MLP neurons of a small language model. Each row is named by its layer, matrix (gate and up: input weights) and neuron, and shows model dimensions 48-175. Each number is 200 + 40 x the weight over its row's rms, rounded and kept within 0 to 999. A neuron's up and down rows have the sign that makes its largest values positive.
After each neuron's rows, "fires after" lists the tokens most often just before its 100 highest values on Wikipedia text that the model never trained on.

L6.gate383,148,184,275,219,139,190,139,179,257,292,244,174,207,182,201,176,178,143,155,164,161,201,218,122,161,201,180,233,193,214,262,245,230,153,165,257,237,168,269,164,200,192,191,171,173,172,172,189,164,161,210,206,259,181,149,224,267,227,215,164,158,139,243,224,210,164,184,135,142,247,291,271,203,189,202,204,231,202,254,157,206,245,218,183,119,199,154,244,219,164,258,205,185,205,258,180,180,244,222,222,169,211,216,272,209,200,230,179,243,182,175,175,219,193,190,238,155,137,215,166,142,121,262,197,244,161,141,212
L6.up383,200,188,277,216,173,146,188,226,211,265,194,198,221,211,187,252,162,188,160,150,210,205,200,128,163,220,237,189,170,246,243,258,243,148,184,220,187,184,203,245,234,161,163,194,197,175,210,178,121,131,229,161,233,148,167,219,306,207,195,153,197,170,228,231,233,141,176,148,159,218,227,245,241,145,245,171,158,196,221,178,256,189,254,217,63,128,164,215,218,139,229,172,216,278,205,206,164,273,178,216,188,210,218,228,206,194,255,129,283,133,137,137,219,171,103,250,150,186,231,115,173,131,257,154,202,152,175,203
fires after: "1", "2", "4", "0", "8", "5"

L8.gate241,210,209,193,181,162,246,218,266,165,240,187,239,189,203,219,226,163,202,261,239,221,120,175,176,222,248,258,197,230,99,187,213,254,187,183,154,205,165,174,196,93,191,265,199,148,173,218,140,154,138,208,199,161,201,209,213,231,212,214,156,196,160,234,170,262,193,157,144,171,236,231,252,152,189,127,187,169,173,192,173,113,180,211,210,189,232,217,157,184,172,230,188,229,242,176,194,237,180,187,277,136,178,161,137,183,202,95,140,299,273,260,163,175,170,185,273,213,176,227,150,147,215,181,241,154,168,253,236
L8.up241,130,243,205,171,156,221,230,235,223,172,130,167,213,221,203,176,186,268,184,228,158,97,187,213,195,215,171,258,170,211,264,193,224,164,198,263,155,184,195,184,243,185,227,197,209,152,276,153,228,219,271,177,273,235,221,152,207,197,158,187,283,117,141,247,204,231,195,152,186,229,264,227,247,162,107,196,176,181,218,176,283,168,220,193,253,211,281,209,117,207,207,294,214,313,214,231,257,209,168,153,220,221,230,226,169,231,206,174,225,228,283,191,226,198,167,230,199,197,291,102,229,185,175,120,180,129,222,194
fires after: " l", " b", " L", " B", " p"

L4.gate75,110,193,259,172,284,183,178,207,180,168,177,173,231,250,237,235,167,253,161,206,115,284,155,102,251,205,164,148,198,175,221,162,215,227,136,256,196,203,171,221,242,190,250,261,226,231,133,239,169,141,226,153,145,245,216,202,182,165,211,204,180,153,190,218,215,196,197,234,197,151,199,187,199,189,128,286,206,260,247,280,264,238,229,146,167,153,194,226,212,163,258,181,118,167,190,228,203,172,239,166,191,223,172,220,170,219,240,215,258,220,139,229,222,183,224,195,146,202,215,206,197,198,229,215,226,237,118,267
L4.up75,187,180,252,182,197,200,210,212,210,242,230,147,241,188,179,211,197,196,184,205,161,165,158,156,160,203,300,201,202,208,265,267,173,166,252,144,198,245,210,203,197,194,158,137,98,305,186,203,218,270,157,189,177,236,208,260,247,172,256,156,215,161,162,217,180,197,203,166,192,223,222,210,212,198,209,275,217,188,211,172,137,187,207,212,264,211,169,180,213,208,178,177,242,161,157,216,180,220,200,281,215,184,189,233,243,184,240,151,215,184,170,204,125,194,162,118,147,257,213,187,96,222,209,192,222,160,191,190
fires after: "\n"

L6.gate349,183,164,281,275,209,253,193,176,232,243,224,190,145,229,186,241,208,211,294,134,173,219,192,221,205,67,212,163,171,202,176,168,148,169,214,273,138,201,222,182,199,155,209,281,209,192,193,238,219,211,260,266,200,191,129,210,183,197,216,161,130,192,206,149,194,152,193,258,223,189,149,231,171,179,115,259,217,273,276,235,275,214,189,139,194,129,234,179,187,174,138,242,195,184,153,247,133,206,234,123,194,237,225,252,111,188,222,195,214,258,223,223,153,217,167,201,249,217,208,158,170,189,189,220,247,239,307,259
L6.up349,223,218,287,293,213,261,211,209,187,232,229,239,137,226,105,221,202,238,273,162,198,209,154,262,194,80,195,169,205,242,143,196,196,189,219,256,150,193,260,196,187,170,241,207,238,140,171,223,195,224,237,234,251,244,169,153,155,164,208,170,157,250,212,130,166,145,192,259,256,178,170,266,196,189,96,288,200,231,276,145,176,233,152,191,244,179,222,144,195,179,161,191,220,173,168,261,132,173,241,180,201,187,259,220,143,255,179,201,211,222,226,187,206,177,150,229,229,249,188,175,119,223,255,213,235,257,309,174
fires after: " ", " |", " was", ";", " is", ","

L4.gate145,137,197,213,151,262,187,186,197,172,247,194,204,155,225,150,201,267,167,244,186,194,276,137,279,250,178,207,206,177,160,173,206,170,182,161,175,121,186,216,185,218,191,199,301,171,191,164,172,141,161,196,222,161,171,193,231,176,227,197,224,259,280,204,218,246,138,186,203,187,241,204,148,189,248,146,191,174,223,209,228,261,200,204,178,157,258,201,227,212,224,300,157,190,185,159,165,234,194,206,103,75,214,244,213,179,205,231,214,141,190,198,154,228,177,208,216,122,206,211,144,215,138,231,243,169,257,160,265
L4.up145,167,266,188,165,170,192,187,202,267,227,172,181,257,190,175,132,270,182,206,220,190,228,237,101,175,186,167,208,167,171,262,171,211,132,209,234,188,252,190,184,167,248,138,173,99,214,209,219,172,204,144,239,200,273,239,191,182,175,195,188,225,187,225,173,204,185,229,243,163,211,177,293,112,186,264,181,143,159,273,214,239,219,192,171,220,164,117,167,180,128,214,198,235,179,207,232,91,225,208,177,102,199,209,237,249,238,152,212,264,146,209,162,201,197,171,272,141,292,219,137,191,185,202,215,160,211,186,171
fires after: "\n", " |", "-"

L6.gate187,228,211,184,261,166,270,216,158,272,195,180,273,182,150,242,176,260,246,186,237,200,231,177,285,179,232,220,194,212,167,152,105,175,138,275,232,162,229,200,212,187,130,248,210,213,247,172,179,249,204,211,204,206,194,213,191,152,153,274,164,179,174,249,174,211,218,178,204,172,127,186,182,123,170,130,282,171,244,196,161,219,260,221,153,184,200,118,216,203,157,167,197,214,223,195,204,160,190,211,208,175,152,220,153,108,203,183,216,155,239,231,205,219,175,159,216,206,268,197,233,180,182,192,299,200,267,254,207
L6.up187,213,194,167,198,253,234,167,175,257,194,208,255,133,175,200,140,215,200,175,234,182,230,177,257,194,198,184,198,178,168,146,197,161,96,228,226,155,227,253,207,149,218,190,211,241,233,146,182,284,255,167,249,156,285,164,131,210,161,204,247,193,196,234,187,204,247,226,214,174,185,131,233,182,137,165,252,216,237,241,212,231,203,211,121,145,216,241,152,186,192,151,209,178,212,234,212,209,214,232,187,153,139,233,138,168,256,219,183,136,222,255,239,274,187,88,98,196,229,179,175,186,173,211,273,192,223,274,179
fires after: ",", " to", " ", " he", "os"

L6.gate111,217,207,118,288,220,191,187,250,157,275,209,186,182,224,140,167,238,162,220,215,179,162,161,126,152,221,144,180,195,156,202,188,182,162,226,229,173,172,222,185,191,224,254,334,212,114,167,222,150,156,223,243,211,163,163,182,163,226,218,189,172,222,264,183,168,220,215,175,232,287,195,170,127,164,158,231,258,140,224,220,221,229,228,182,211,212,211,130,137,252,238,258,202,216,152,226,162,165,256,198,179,187,205,241,185,224,177,194,244,201,223,186,135,211,197,288,274,217,225,200,243,150,235,178,231,214,215,301
L6.up111,298,254,151,242,185,219,239,227,190,234,209,194,165,260,218,164,135,154,230,189,200,164,220,116,160,240,164,210,214,130,261,164,223,148,199,183,165,136,182,211,190,250,261,231,207,133,182,204,177,189,204,198,134,176,219,112,115,187,236,242,158,264,262,203,188,242,247,141,181,167,132,186,221,152,149,258,202,193,243,237,204,177,215,186,153,234,169,190,183,270,182,190,188,338,268,202,181,176,235,149,169,183,223,206,216,188,246,176,302,181,172,208,160,192,150,148,260,209,193,248,235,211,205,197,223,213,252,231
fires after: ".", "|", "ir", "\n"

L7.gate75,244,212,238,244,133,204,257,192,233,220,156,220,185,172,174,212,188,251,172,190,187,176,165,191,229,284,187,168,179,158,186,113,212,171,197,220,198,173,234,179,198,183,212,223,144,222,263,158,157,188,175,209,242,230,199,186,195,126,290,171,219,145,195,131,221,215,239,198,158,149,178,284,187,181,231,278,171,127,270,161,146,243,230,206,229,257,253,132,236,139,195,232,196,177,158,187,205,219,269,223,213,115,192,204,141,234,134,222,111,170,259,211,276,170,204,216,203,237,165,233,200,213,152,221,158,237,157,233
L7.up75,174,232,253,274,222,239,264,201,237,192,217,220,218,154,175,277,143,219,156,216,178,224,163,251,201,160,213,201,202,198,168,257,187,173,262,170,235,178,234,269,200,177,192,240,190,223,187,143,201,223,123,228,125,195,303,145,290,153,272,280,203,229,164,235,187,194,182,152,216,145,190,209,207,184,239,237,237,157,218,203,163,127,184,210,233,270,203,227,221,225,262,186,248,208,222,183,224,199,168,170,199,165,225,147,231,182,181,166,182,194,220,190,296,189,223,106,203,217,264,207,194,241,230,226,222,119,188,220
fires after: " st", " h", " p", " w", " go", " b"

L7.gate414,176,181,128,251,182,207,170,204,173,132,106,167,218,199,185,255,190,266,187,223,212,195,150,243,101,170,243,270,186,242,174,177,158,161,224,176,70,203,247,218,161,173,256,172,174,207,172,157,238,227,273,239,130,205,200,189,251,192,259,154,233,229,135,206,147,150,174,198,188,274,266,143,101,252,220,204,156,265,112,185,239,161,207,220,204,157,180,186,251,158,202,185,173,235,204,176,129,191,196,207,225,198,142,199,187,167,214,269,39,236,249,217,207,174,157,226,232,230,184,204,131,245,190,209,205,196,233,191
L7.up414,143,211,164,162,180,223,200,214,239,199,172,182,130,196,188,159,129,183,174,222,217,208,213,235,166,195,218,219,154,214,236,273,174,180,263,229,162,265,243,209,181,166,223,222,169,162,219,181,255,242,278,310,202,210,247,165,237,211,181,246,240,229,124,225,184,201,222,219,212,236,232,144,136,267,201,255,218,249,153,203,157,217,131,180,177,158,244,218,232,171,192,231,232,197,189,135,232,262,175,262,245,175,218,195,155,260,215,165,14,197,297,155,242,177,231,210,220,217,250,174,175,179,273,191,202,213,208,177
fires after: " is", ",", " A", " a", " the"

L6.gate97,285,185,214,211,169,229,237,226,202,176,200,196,260,241,201,241,206,177,121,178,245,194,209,107,215,257,157,204,148,219,267,242,192,202,160,230,211,140,193,245,250,252,112,181,174,183,165,168,168,256,174,195,176,301,163,180,213,290,187,268,203,173,230,184,265,181,242,284,250,185,140,210,216,201,219,144,196,191,163,175,147,145,225,249,155,156,257,217,171,216,247,248,139,184,195,170,259,164,209,216,199,185,228,188,268,218,202,214,254,236,183,167,202,170,163,211,184,218,201,139,115,264,230,181,221,160,198,129
L6.up97,289,245,205,238,138,247,198,259,221,169,211,217,242,214,195,174,181,187,177,173,235,261,222,86,179,217,116,238,177,277,249,188,174,189,146,234,209,166,197,244,253,242,156,166,187,236,179,125,190,193,92,248,238,232,175,171,266,199,244,148,247,176,225,251,255,273,219,264,265,207,89,280,204,125,210,219,219,171,210,198,231,189,194,235,150,194,199,179,164,197,231,260,137,205,251,220,248,185,244,256,178,200,199,226,230,199,184,167,253,244,155,167,212,232,141,264,191,188,243,155,147,252,188,189,191,172,173,140
fires after: ".", "5", "3", "2", "4", "1"

L6.gate4,174,197,171,247,201,158,218,244,188,153,171,263,183,235,233,186,218,207,205,154,162,181,226,244,212,252,171,156,208,191,287,221,199,130,220,215,224,222,175,245,229,239,136,157,214,217,114,146,198,196,192,174,253,181,202,210,206,237,207,283,180,262,326,122,201,180,293,209,253,235,196,213,153,187,214,220,179,217,169,210,172,231,119,187,152,195,142,248,213,229,224,256,163,125,210,216,155,148,223,237,201,259,268,163,185,167,158,218,260,241,134,182,239,169,125,214,149,181,232,169,207,208,177,197,327,222,198,121
L6.up4,198,167,204,195,225,115,213,247,210,197,162,263,249,170,208,188,233,187,164,204,192,259,179,224,238,261,169,182,215,232,214,235,183,210,183,284,202,200,234,226,254,217,238,188,243,216,228,109,189,116,259,154,281,187,206,248,267,131,175,197,166,242,251,199,175,215,263,181,218,144,171,227,181,188,251,246,207,218,177,254,155,219,222,193,203,151,121,243,230,195,230,160,216,222,198,178,171,173,267,253,257,261,152,85,197,215,127,137,277,226,185,265,252,200,150,201,145,142,207,168,202,187,190,177,234,189,208,127
fires after: " in", "1", "9", ",", "2", "8"

L4.gate213,170,75,299,110,130,194,202,215,148,236,201,127,212,198,192,211,224,154,100,234,155,212,181,139,225,274,259,176,212,197,237,246,195,157,153,247,238,195,211,156,230,136,177,165,199,169,179,221,180,206,224,221,254,156,148,173,189,206,201,172,242,194,204,227,240,202,255,169,184,217,256,149,233,146,253,234,191,129,334,204,261,236,202,186,227,212,208,183,185,227,257,177,236,182,219,229,147,158,149,177,187,188,151,190,259,198,208,222,202,187,140,282,211,189,223,219,199,199,187,245,220,202,230,311,170,252,157,155
L4.up213,249,165,286,65,225,272,183,206,207,168,130,176,235,239,83,207,250,130,198,241,162,249,197,130,218,223,189,185,233,234,257,241,220,177,139,255,199,190,221,164,272,116,209,157,164,208,218,136,216,212,163,245,187,250,134,213,201,168,198,198,231,169,236,268,219,201,242,198,111,198,226,143,216,188,243,271,278,171,210,239,236,179,172,150,216,208,168,144,178,191,203,161,245,121,230,240,149,202,143,185,158,191,212,149,200,204,211,192,162,215,124,167,195,214,197,172,224,135,208,251,215,220,238,239,141,185,180,126
fires after: ".", "\n", " the"

L6.gate115,150,131,210,238,199,183,127,242,201,273,177,182,223,198,174,185,191,183,183,240,116,168,214,176,128,219,223,170,189,181,153,178,206,135,214,241,174,226,276,157,203,174,249,217,164,176,194,227,197,97,216,231,208,191,267,231,217,171,167,208,183,254,223,198,193,175,136,172,233,235,223,163,152,209,170,243,237,191,302,223,193,162,245,190,151,211,263,217,250,208,226,205,130,250,205,149,176,199,182,165,180,216,193,247,224,253,205,198,186,196,214,170,285,209,198,214,189,192,201,184,195,74,291,288,236,234,178,312
L6.up115,200,306,129,219,206,214,232,227,169,268,204,201,195,235,247,240,214,177,210,120,201,218,237,298,125,125,224,257,183,231,232,253,243,181,193,168,202,178,145,179,332,228,176,196,245,166,169,168,168,126,197,219,265,200,260,265,241,143,197,236,212,235,199,265,204,218,153,108,213,191,159,228,238,238,123,190,169,198,203,226,176,197,161,171,166,168,147,244,213,153,215,205,195,237,175,189,219,203,211,184,232,167,225,118,165,166,317,205,171,208,261,115,203,226,175,242,266,213,187,162,105,219,228,144,180,213,156,158
fires after: "|", "\n", ",", "=="

L8.gate433,155,177,233,261,254,175,274,213,207,129,182,227,221,174,202,201,204,202,293,261,189,173,268,147,161,315,136,198,188,181,264,238,208,209,194,236,129,228,127,194,204,161,258,166,211,213,204,241,196,195,227,245,206,258,244,196,166,190,151,200,245,195,250,191,281,185,181,224,184,236,187,184,157,180,245,212,223,175,166,146,176,246,219,204,191,247,250,194,195,229,263,200,164,214,221,258,193,211,158,203,222,176,235,246,211,185,240,221,113,240,231,210,187,269,203,148,207,236,141,174,179,114,179,222,131,70,180,232
L8.up433,142,260,191,196,235,170,264,193,196,305,221,261,186,160,241,171,206,150,231,212,202,208,168,227,156,274,131,206,183,202,202,207,234,201,229,255,185,154,171,207,203,181,253,258,241,182,221,207,291,203,154,205,240,226,190,138,170,200,215,213,177,174,173,160,221,252,274,212,209,226,185,253,202,149,176,207,210,180,251,204,228,235,192,183,198,217,194,197,240,264,169,149,294,136,210,172,198,203,226,189,206,155,151,239,240,140,186,197,143,197,206,211,188,244,194,227,275,195,193,237,160,270,208,300,229,233,175,238
fires after: " p", "ud", " Ch", " ch", "om", " P"

L8.gate364,241,162,133,243,162,205,200,194,197,159,169,175,229,141,224,272,236,162,199,233,167,198,210,215,175,180,109,176,202,250,166,266,206,111,190,246,147,164,210,172,187,190,190,216,225,158,210,174,156,238,172,185,206,162,228,260,211,226,171,172,234,196,304,158,231,274,161,205,179,224,91,204,219,208,125,225,228,139,184,218,231,202,259,112,193,209,336,202,200,226,149,167,156,228,255,295,156,189,201,201,306,195,236,222,182,219,161,239,152,174,183,312,224,187,138,199,195,207,165,225,192,146,150,175,215,139,188,220
L8.up364,175,272,153,251,209,239,252,176,262,136,188,264,169,135,281,218,214,220,161,225,239,125,230,274,153,247,197,154,181,125,142,238,277,107,244,214,234,268,223,221,187,172,243,217,229,156,268,154,194,172,181,184,201,261,225,177,289,208,179,196,175,202,205,224,170,228,245,182,123,173,212,181,174,235,216,252,215,218,258,243,293,276,191,144,223,217,277,168,178,206,176,205,171,194,200,205,203,150,179,238,140,218,209,215,174,226,221,255,215,183,188,168,226,238,200,161,187,242,201,210,260,157,242,213,192,197,302,198
fires after: " j", "om", " J", " ch"

L6.gate324,203,129,185,167,177,206,126,78,201,220,164,142,243,164,214,306,218,190,233,204,216,142,221,163,176,250,212,265,152,154,238,251,209,157,159,239,100,140,267,158,226,156,214,248,186,145,174,139,204,140,294,233,192,201,247,137,189,258,277,184,213,217,227,182,239,141,222,235,156,256,210,142,208,204,155,269,208,198,181,182,225,177,226,175,200,172,174,240,198,168,257,105,170,146,166,253,211,170,219,146,223,310,152,227,240,228,200,239,195,227,153,195,230,181,164,237,193,149,217,173,178,222,308,184,193,203,218,272
L6.up324,185,268,196,166,136,239,205,191,199,199,200,190,171,194,214,247,218,179,216,167,209,140,226,159,139,245,189,230,246,265,272,237,209,172,193,182,197,127,169,164,239,163,158,186,142,174,233,250,191,230,237,216,280,155,150,171,246,281,179,245,153,172,212,167,192,173,268,176,167,234,209,183,271,191,280,193,190,239,195,178,210,244,145,180,130,172,196,255,171,217,212,180,215,143,213,216,257,214,174,201,216,246,179,260,196,209,266,195,204,182,191,228,190,222,196,186,245,153,185,125,142,165,188,173,270,170,154,304
fires after: "0", "9", "1", "2"

L8.gate434,237,214,178,209,307,239,200,155,174,229,178,116,202,205,195,291,222,217,225,233,216,221,221,198,214,174,219,193,169,215,194,239,265,204,228,179,172,131,256,212,197,211,224,164,170,218,141,206,203,186,234,238,207,216,235,173,227,234,189,238,234,259,268,222,188,130,205,136,234,270,291,176,203,276,110,191,228,221,200,313,214,180,207,202,240,233,259,240,256,116,198,204,155,195,194,267,194,184,153,155,212,161,140,176,179,201,199,198,96,221,268,211,207,241,257,251,158,221,186,228,163,186,200,226,280,184,181,194
L8.up434,248,185,201,258,221,252,212,133,186,209,268,235,246,212,118,159,202,220,235,242,217,169,139,206,256,224,208,223,189,230,269,121,178,166,217,205,139,205,202,262,190,211,250,200,138,204,230,202,230,240,214,244,265,177,213,185,214,203,225,197,194,200,196,194,204,248,143,167,216,145,273,258,117,233,193,239,216,225,207,241,111,168,184,205,241,156,192,307,203,192,173,234,216,103,218,213,193,257,187,197,222,185,236,156,165,255,179,202,132,182,193,187,259,149,181,174,182,189,156,158,168,217,222,180,316,131,178,172
fires after: " s", "os", "us", "im", " a", " is"

L8.gate276,126,162,241,157,146,248,216,222,228,170,216,215,273,116,216,234,233,228,208,222,191,209,245,221,197,220,252,287,178,226,193,164,199,215,170,229,175,164,188,230,217,143,198,267,203,170,211,185,194,151,233,235,231,178,269,158,194,221,159,219,172,160,173,170,235,215,212,236,183,218,222,195,156,207,165,162,145,140,207,148,186,191,193,203,206,165,176,241,130,111,233,233,228,157,202,147,281,199,208,126,249,145,141,116,168,191,177,143,175,212,260,249,145,184,161,197,183,195,257,190,180,220,116,127,202,203,253,243
L8.up276,194,157,216,159,199,238,267,160,197,66,204,214,239,178,204,253,126,163,138,233,174,81,244,220,251,188,254,247,277,173,142,174,215,199,144,187,171,265,200,229,247,134,224,222,158,251,185,130,235,196,254,220,169,277,269,223,148,219,213,235,133,143,237,203,165,182,194,199,231,197,195,187,138,192,218,222,145,149,217,174,177,171,188,201,245,206,275,255,266,179,164,183,271,225,190,151,227,147,215,204,250,232,264,183,203,207,249,173,152,148,251,248,247,233,176,152,156,233,259,165,202,219,224,222,195,176,191,152
fires after: " p", " l", " f"

L6.gate399,183,205,195,209,231,158,144,207,238,219,233,199,203,214,182,207,215,164,238,164,193,107,189,233,174,158,173,193,120,166,180,267,251,201,219,224,146,185,224,216,152,161,277,282,233,94,159,202,254,146,240,217,220,143,239,222,218,229,230,160,223,158,231,234,192,226,195,136,236,173,268,195,193,192,134,205,310,210,226,180,242,240,201,198,146,244,239,197,219,242,213,182,240,181,165,145,164,234,221,191,244,226,220,217,242,207,180,171,162,213,136,189,162,214,219,241,190,194,173,202,179,171,248,160,190,243,254,293
L6.up399,200,239,110,194,152,219,229,220,168,162,174,219,162,346,185,235,184,170,229,174,214,266,205,178,180,185,123,258,236,167,151,254,201,185,208,160,134,186,240,227,219,129,91,241,189,202,231,227,167,186,201,221,181,192,219,201,166,202,215,231,228,205,279,187,179,157,242,162,221,193,152,195,270,241,188,215,232,166,220,234,237,225,179,186,264,157,197,245,145,182,187,164,166,186,245,165,200,187,218,180,253,222,228,205,205,199,265,149,143,205,211,205,194,220,205,194,201,123,252,215,95,142,179,186,217,205,219,199
fires after: "\n", " (", "1"

L8.gate91,242,197,233,272,139,219,164,248,210,184,221,151,226,92,242,210,178,144,203,211,246,195,245,197,233,181,255,210,178,255,121,219,180,221,112,188,112,235,227,153,220,236,217,173,283,267,255,161,229,191,179,181,226,230,267,267,202,212,247,230,256,192,164,125,188,236,165,172,194,172,179,225,225,209,221,225,185,180,198,122,188,210,167,158,197,180,188,190,198,222,173,178,215,154,126,154,140,184,152,230,201,243,185,213,223,157,186,248,120,217,203,212,218,207,202,127,161,189,189,263,127,183,239,201,176,240,230,195
L8.up91,171,258,201,226,151,207,260,250,177,222,182,225,197,222,215,228,210,176,207,198,230,111,225,201,190,195,220,219,242,238,175,233,237,140,103,253,180,188,205,223,278,114,155,234,178,169,202,81,250,204,159,110,180,260,256,196,215,155,218,224,137,194,227,169,242,196,231,197,158,241,252,255,170,153,216,172,148,221,251,163,124,225,220,55,163,172,199,182,175,177,229,226,280,192,186,196,203,166,174,174,215,159,234,227,217,209,207,133,202,218,262,234,234,195,173,232,185,223,241,212,284,292,213,227,193,229,182,274
fires after: " p", " f", " w", "p", " F"

L7.gate444,257,209,179,206,146,241,191,239,194,237,157,153,209,150,159,164,239,187,168,268,158,216,123,197,212,222,202,242,182,132,152,193,176,171,224,197,185,192,185,143,205,134,165,198,211,216,185,192,248,163,234,99,211,202,220,173,154,108,216,217,234,207,237,159,267,276,149,168,195,183,222,131,203,140,262,180,167,172,219,178,240,258,243,170,211,202,163,184,220,189,222,200,276,214,213,177,193,196,243,212,181,200,118,198,265,218,216,194,211,189,174,200,199,218,184,279,200,166,283,217,200,160,232,186,133,271,162,198
L7.up444,214,274,136,288,153,185,232,284,153,210,195,186,255,267,177,117,232,210,205,239,213,171,168,261,202,171,152,177,222,219,226,132,181,211,227,247,167,172,332,225,222,151,204,164,207,180,198,169,193,205,176,185,239,187,208,154,227,191,197,130,202,194,234,256,193,164,205,214,132,173,279,161,150,218,245,233,196,188,201,263,232,98,245,210,160,200,169,173,154,165,147,180,212,197,212,172,221,212,230,193,186,253,174,164,244,205,240,253,79,171,208,192,224,206,166,265,234,175,165,191,182,182,156,252,203,177,146,219
fires after: " the", " a", " "

L7.gate425,192,237,233,232,289,145,100,175,183,172,205,167,287,190,251,216,239,180,230,201,233,217,132,150,174,193,173,213,205,173,204,238,200,188,222,203,125,117,321,159,216,150,322,223,211,171,144,190,185,177,279,195,194,203,157,168,247,207,264,137,241,256,217,199,263,116,163,222,190,180,186,239,165,188,142,261,250,236,212,284,264,111,267,169,200,184,137,165,220,219,253,215,240,256,164,256,148,215,271,216,214,219,127,127,202,205,212,192,220,257,255,207,173,169,207,196,237,165,167,215,178,140,244,204,208,156,213,216
L7.up425,222,264,183,218,183,194,198,233,181,171,145,236,188,187,190,265,188,268,223,246,141,201,215,214,240,201,181,135,228,190,198,224,209,183,206,115,203,213,221,282,92,196,241,179,116,208,204,250,205,195,204,184,146,171,139,172,193,149,210,201,173,223,173,187,170,249,235,234,163,213,210,243,193,279,227,213,146,222,267,215,194,140,233,204,189,252,157,230,155,198,165,158,282,233,183,204,149,219,160,229,224,190,173,189,243,238,194,172,166,173,272,207,130,101,165,199,282,232,183,219,223,240,183,152,195,280,218,222
fires after: " (", " |", "\n", "-", ",", "."

L8.gate76,148,127,217,164,241,122,193,266,244,125,205,171,199,185,186,240,216,191,87,209,222,195,207,181,198,246,226,252,166,208,195,208,197,238,129,174,210,223,233,244,248,137,252,163,166,178,258,130,224,193,245,178,259,185,194,236,195,277,234,200,196,191,223,169,266,163,278,233,125,305,265,176,195,226,259,138,236,215,231,185,128,175,240,221,222,202,218,194,163,139,263,142,196,165,225,193,207,192,185,198,167,155,258,142,175,209,208,191,218,241,168,212,154,139,180,185,169,148,168,219,228,246,190,167,192,186,150,214
L8.up76,177,189,189,220,129,218,230,216,141,223,183,237,283,167,249,225,193,195,187,228,217,210,201,235,197,224,186,186,171,217,183,259,150,201,207,211,146,191,114,219,166,166,185,128,234,228,254,211,239,176,184,207,286,245,154,98,170,123,116,226,227,175,171,125,232,228,243,125,200,220,200,249,201,192,176,227,181,190,150,175,138,200,190,165,197,213,192,134,146,150,183,236,222,224,188,234,222,166,173,177,251,221,184,162,221,198,183,155,157,175,197,275,194,232,156,167,156,196,172,180,175,147,200,219,263,220,250,119
fires after: " pro", " c", "oc", "ac", "ic", " p"

L6.gate440,236,244,175,144,213,188,234,199,142,168,179,226,173,227,245,175,184,132,170,223,205,230,271,122,235,203,219,242,232,240,175,198,252,164,215,263,212,179,172,217,200,170,150,221,236,197,225,220,157,206,227,214,199,261,297,166,146,280,159,210,209,226,245,161,242,186,208,168,193,209,248,153,292,258,231,159,234,115,234,196,171,148,172,228,185,144,259,227,274,215,195,154,156,143,170,176,190,194,153,171,248,222,186,182,175,213,213,244,175,188,182,237,232,233,250,235,109,184,195,171,253,232,173,211,158,272,70,257
L6.up440,204,228,131,91,186,223,234,227,112,223,168,237,181,252,189,177,247,205,146,194,169,150,196,199,193,242,205,193,195,139,128,180,227,135,211,189,204,202,186,212,165,127,198,233,231,178,202,172,245,108,232,209,250,211,249,164,146,181,169,220,233,234,208,208,174,201,159,162,94,164,229,129,251,206,205,211,261,37,178,204,190,189,190,253,218,161,212,214,236,143,197,132,113,183,170,177,133,199,220,144,232,258,150,191,206,211,183,188,179,195,181,213,259,250,249,234,167,212,188,232,270,238,221,244,100,213,150,198
fires after: "\n"

L7.gate156,227,189,207,240,266,185,248,198,175,135,157,180,221,171,190,228,202,268,226,202,240,139,231,116,181,192,260,136,210,224,220,249,172,120,200,228,197,170,295,271,184,161,223,161,192,206,216,158,253,227,144,162,310,241,284,170,207,155,251,212,196,254,218,153,204,277,247,236,147,220,200,237,214,284,183,209,198,196,201,235,140,145,202,209,205,211,225,291,155,183,177,206,228,178,229,195,192,237,220,247,240,188,223,112,183,123,187,149,139,200,209,198,219,157,192,182,235,217,159,237,179,281,165,186,232,158,205,208
L7.up156,254,165,221,239,226,146,295,167,210,180,246,190,231,142,240,203,184,228,283,199,180,177,193,144,231,150,264,172,203,223,196,183,194,156,179,261,140,205,226,220,189,176,184,170,226,237,247,136,198,248,173,174,249,283,243,208,190,197,219,290,179,170,184,129,210,217,249,276,207,174,195,278,221,241,183,204,235,204,124,179,168,187,199,150,240,246,213,168,165,192,217,264,201,215,197,235,229,239,235,218,244,175,207,184,173,209,184,224,213,241,252,203,273,196,99,168,201,254,210,226,150,214,149,228,249,177,220,171
fires after: " h", " b", " p", " st", " t", " ch"